config.toml
n_layer = 9
d_model = 192
n_head = 3
n_kv_head = 3
head_dim = 64
d_mlp = 576
vocab_size = 3643
activation = "swiglu"
norm = "rmsnorm"
norm_place = "out"
norm_eps = 1e-05
positions = "rope"
rope_base = 10000.0
rope_fraction = 1.0
qk_norm = true
attn_scale = 0.125
bias = "none"
tie_embeddings = false
parallel_block = false
init = "orth"
init_std_qkv = 0.033
init_std_o = 0.00778
init_std_up = 0.033
init_std_down = 0.00449
optimizer = "muon_variant"
lr = 0.0213
lr_mult_o = 3.0
beta1 = 0.95
lr_head = 0.00664
warmup_steps = 71
schedule = "wsd"
decay_fraction = 0.251
decay_shape = "pow"
final_lr_fraction = 0.0
batch_tokens = 65536
seq_len = 128
doc_mask = true
train_tokens = 303300000
steps = 4628
dataset = "wikipedia_en"
MLP neurons of a small language model. Each row is named by its layer, matrix (gate and up: input weights) and neuron, and shows model dimensions 80-175. Each number is 128 + 24 x the weight over its row's rms, rounded and kept within 0 to 255. Numbers have three digits each. A neuron's up and down rows have the sign that makes its largest values positive.
Before each neuron's rows, "fires on" lists the tokens most often at its 100 highest values on Wikipedia text that the model never trained on. A number after a token or word is its count.

fires on: "%" 35, " area" 12, " Wh" 5, " It" 5, " people" 4
L3.gate197:132124199130107133126121161116089104154152134169164140116104114151139092139149098097140148127127121147134159117151174129124192141128133150115136083102112145098144107167109121107123136133144084154147150150129132146141133136124130135132115137110131130135108098160111109122101107138083141169
L3.up197:132098126118141150099130142133091164175183104079136121132165102163164129143116128144121141124101131112118141122129137131078186113158093154146126145138156137106118146127107154091113132130113130094127140116144126115132114131183106125179108136106120081136101099118125134151113158091124116145

fires on: " inc" 15, " footballer" 14, " Votes" 11, " pract" 10, " Comp" 6, " Genus" 6
L2.gate283:124140137129152118084105143113153135165120097214137129112125121085120143115085112142113122109162138149087166117151129093178117108126131129122126070115159108134114149137129106159130122100120087140095144132152106140124128132096124109114145155101145112140132128138202129135140110158128103163
L2.up283:140129153180131144087133125148161179157130124145126158162140080124103130112165162106127164158099162138168106134136130119151154181112107097160138113128116086121144102119142156156154130130084146183135118104113110122124157147138124147144140108128116105191143103125127131077147169164161112153

fires on: "a" 16, " mon" 14, "ro" 8, " Cro" 6, " Co" 6, "at" 5
L3.gate370:129127182127127122131159144140119116156095128101150124133095163094161112059140106149144109169119159110151110137113139149143110153100103070099170103108142124143162126111146124118125142103157106119130134074161135123157082166174153107150110098166147137080134160141137146164141152129146168124
L3.up370:118152129110108115109088139179154069174116112155132107107120113161125077136119115109105151109134133122124116164133160138145157124119125099122133122125122131188130182172155135133145111073108165142133129179103145093102164154077117142093122117128161115135122136098122120125113179125109164118

fires on: "History" 14, " designed" 12, " Votes" 11, "ity" 10, " UTC" 5, " Length" 5
L2.gate76:143129156115115149108087167163150152140133105100169119154112173134149073133151175180139108137091140135143113091115129116153184086137115154132149138158138127144100092151090150079140076127122123137104144091144136120161150182100130141127147097102143157130157170142132126146162137130150111129
L2.up76:142156150106113119124155133181123106143117159121130117145105168109116103125162120113099126139095132148154089129133105139073191087131138099152147131132121163155143154128188155164116115114154136123146135149130159104148149126112145119152135114112135120113090141156084177111145108110112109099

fires on: "-" 26, " Red" 20, " red" 12, " or" 7, " surr" 5, " st" 5
L3.gate154:134125112117129121144105133108125081155131149130144110131182118111172150143134137187160169139096130109144117148164160194145173109140093133138130122149109090110131150132142146109109180129125116144128174098123124093129102094125087114131108154147112127136113129120088131140071162106148123121
L3.up154:119127121107134158154143122113098132142116155137115169097158146167127138148095128103122172120135076164139132099127129145132098112104138139160111151144154143160124121098178129088108118136157096159101115123111110135096123163148138165187180068127139142160149106113072085168127148116145131153

fires on: " ===" 28, " =" 22, " ==" 21, " details" 4, " results" 4
L2.gate519:139128165168137108129116122159100127126157127103125185120160140136100137167109164147095138122132147125096167143128081145126177135140129138112115075092087137136122143113122124096135114178104111125144151100133116104120124144151097146109117124087116115141204096152126146138086121179154157105
L2.up519:125156144159112121144114152158146105115155144140103147116143142105132108107116122161093165140127143122108111138146115130146137127151090138104172113116102168101143136147098165110125179146155170119116121119175154135122116119108131091120101128206145172160140117151164086123123129134159141090

fires on: " Mo" 20, " bel" 10, " U" 8, " re" 6, " Sw" 6
L2.gate528:134132109123127132101097123161143109146141142140138090140121149096110128120121085142152089130116133164086105140152094114102086132110127073145120076129130103128124150116116141094146079117134136114137130103117123131173139108119146155141136124123108126098112130116123141118082086174124132195
L2.up528:148112131108093171123103106152153131151127172144132110131099155122114144138151136142143106145145120166094154136174105106154113134078134131122129107167102097133124167120175177131141096169138136143144135125122122129124145130147111184119139142122122137090163127123112126118108114145115117143

fires on: " design" 14, " ext" 12, " song" 11, " Congress" 9, " Reg" 6, " Def" 6
L2.gate240:146096140143134127162145127156108105135153091124164097111102125148161123139107115145124120113122114151154171116135120105073122136128126159158108153140095122154158145143136123104132121131149123061113152129116129130108091144172118120136111110141085169100141127104171100157107138137108115120
L2.up240:145110133124149124093125114109109094153109104125129141111126052164131146124107120159093169132122123154094132098097164091117137160128148091110099112124133139126163148083073127169148141133151145157130114143135086142130163148138109152132103092127096122153156132162119130101136092160127086175

fires on: " incre" 11, " invest" 10, " red" 10, " expl" 9, " aff" 7, "|---|---|---|---|---|---|" 5
L2.gate566:143159119122140143167147117086130147133137120114074131149122159129106111123106129145152142151136116146092108160150138111139106113099147129132099112144140132104164164134094161133126122147146086105079145122116157110116101097153118116146109181126110112123142112128115101135121142105150108118
L2.up566:110114145099110139172117131152107132116130131130152129118150138096079127179173134145126123118128161124076130113166101110170118128081180155108132125133145085140135166107127156132141111137120092130110153123140173123173108177105099118161131145154118080151193115102118144155114135138149160122

fires on: " D" 57, " Euro" 4, " Mic" 4, "ae" 4, "itect" 4
L3.gate524:169099113095113133155143152143043122116124100093185145159101128148139122121102156113132165156079151149104109153154123133142180135138122145130122141147119125116130125123190118130154107131104133141150132103103131127127096159090089122124165128115145093172148111125186145149109091153158148148
L3.up524:133125145148132110125112178144133101090180142139136112153125155115138095138113116098138135105115099144140140168111113115145127074168094160092119141129099172098174121131127150093112150144085086119157110131142144134075111144158152083128118121102141108133142078165133153152176101115120159115

fires on: " Tr" 15, " Sch" 14, " Val" 10, " pot" 6, " Aust" 6, " Cro" 6
L2.gate443:108165119130127108143142118140089103130131129130126102100117121093097105127128136133138083115119128115157125142185095136146100140104139112089173121131171101118092193127134122145123144159134113133112158137146117098129150117117144116115129125119111171114121188098079173084160132142144161144
L2.up443:080157126156078135161137126087098097143130128166130111111130098115166102099121138118114098085106129092114134146163122120119131134136144121112179133125181098115139172153146118160162123123176147115130154103107127142105137108134101133133140130133139137116085150173111163064121121128145153164

fires on: "orn" 13, "|---|---|---|---|---|" 11, " det" 9, " never" 8, " enc" 7, " wh" 7
L3.gate141:130128171104144148105102160096160106157149157156129137165141124166145133127114105179104134130130120117126118119156134106146126160089118100126114095107138127129147126093107126173100123123130095144159120136130105128142168148145139174112104102157129136092120155155129125138153182183161127163
L3.up141:102100130162120150093126148116106126168114101107126126149152126154131131116154087106130106146103163124124155127106130151121124111107146171123158124136129120084103115126192132176156113122145116133138115148113062140137094110073109121148174166124112132143143139074105140098087110146137120180

fires on: " led" 18, " used" 18, " lead" 11, " others" 5, " designed" 5, " Sy" 5
L2.gate335:171095119150127195155166140134124125156099170149114137097134148067127118101132152139163119120133117161124111089145106156092142121148090111145125138115116129100109147183093155123150093077133137136153096170119158129134101152161133074112123117128109138111138095165142131126094164132122116156
L2.up335:132193159097151142128159068098093184122120141160085113142122102114113111147140119128133155124130146147117137107097115124131108107120101081137146098128149122084076121146126127085119138104102135082073136157110125114165117110092128122153135112152121144157072161181102124137104107116155161127

fires on: " |" 60, " Rev" 12, " military" 5, " pot" 4
L3.gate178:143134107134113138138092135066133135151150088133146112120145095145092114126160140138165124131129074098159132129079075133141088099155128135117108092073170143095124119115116127116120138155126126125108118139102116099134106110127140140147128100146101125119129131126157158131108130179141144106
L3.up178:154114113114141129147110130122144154155143088147135148118143119109049130128156158205133139119157133103153123119096059110179106088118110126112128120110173143110130149137117113137119159122107124115118128133120117133135120090092122182138075089154108138127142134128166149157155160145136125092

fires on: "est" 18, "as" 10, "on" 8, " 1" 7, "ant" 7
L3.gate325:127085130138146128117094117122102155125103144110132094061111145130103132111151138118110126137157142083124168142141109124075153147074096153109128128140109129082124130156123119134148132136106157124136151155144103148141091118118122129113137183091123135141101096136148163128163123097100124198
L3.up325:145119114086104142108111164141137112127119142113113126114145117112084124187145118126092087130190141113099132185109135144107140124101104154166127160140079197101149107160125104118157121125129110121177128135145102145139130132110125078111113092116164137113099134167158127096124137115066126141

fires on: " inc" 17, " manag" 13, "]" 12, " Company" 6, "ufact" 6
L2.gate433:140148108140117115145132121098115199158103166100133082072124133122148118150066126123105112114130101125078083097135112170146154142143091184088126113163161102125126168147128119114141105143134132151150118146119100154086188133083146133103143154104141151111130098112120166144125139137116150149
L2.up433:139097107143147130132139097122130166108118124095102153133068089105124126124121140092122110144132140134163096117123114101160104142140120139130124101113130159128142123099152122134108126160124102132120102080144109041134097123112121127115127114157128101130098165101158113105159129152143113155

fires on: " government" 24, " Roman" 12, " these" 11, " national" 6, " goal" 5
L2.gate242:146132119092140126130114150146104133131141118134074097191132141149134092147164135155106129098100154146119110135123162113143093148131142141140133134172187116125129129095139135166136130129174141149157096143124172119088153140138145114110095134117123175115146155136100148148127121115156095139
L2.up242:116116158107139130156090131146094124152116150128113082145167142129112097148113093131119120134082150146098095164172147089109115185126123134139128169132162119091143119124142105136115140113153120140132114130129130099096119106117135114098143152140106145113163141166109089075127161156103108156

fires on: " organ" 21, " mount" 13, " put" 11, " viol" 8, " cross" 7, " power" 7
L2.gate36:139130132146107107150123139138089094141112095173145097123137120091130125107108112113172173130109139109121107133100148139122119118117120104134119134162123114088095130146110136139120067095122106107133149164120154104128152146162110146142087146095113151146107083134151175143095139154135099105
L2.up36:165148117129127107106140102121113144102138126127152134111147151149092140128100122124126165098120107156129108150131115137119126170144144121076112114109136124122166134161145133118082102120091171087159098153104141143116143136077098132137130128118118117117105171132121178133130139058130174086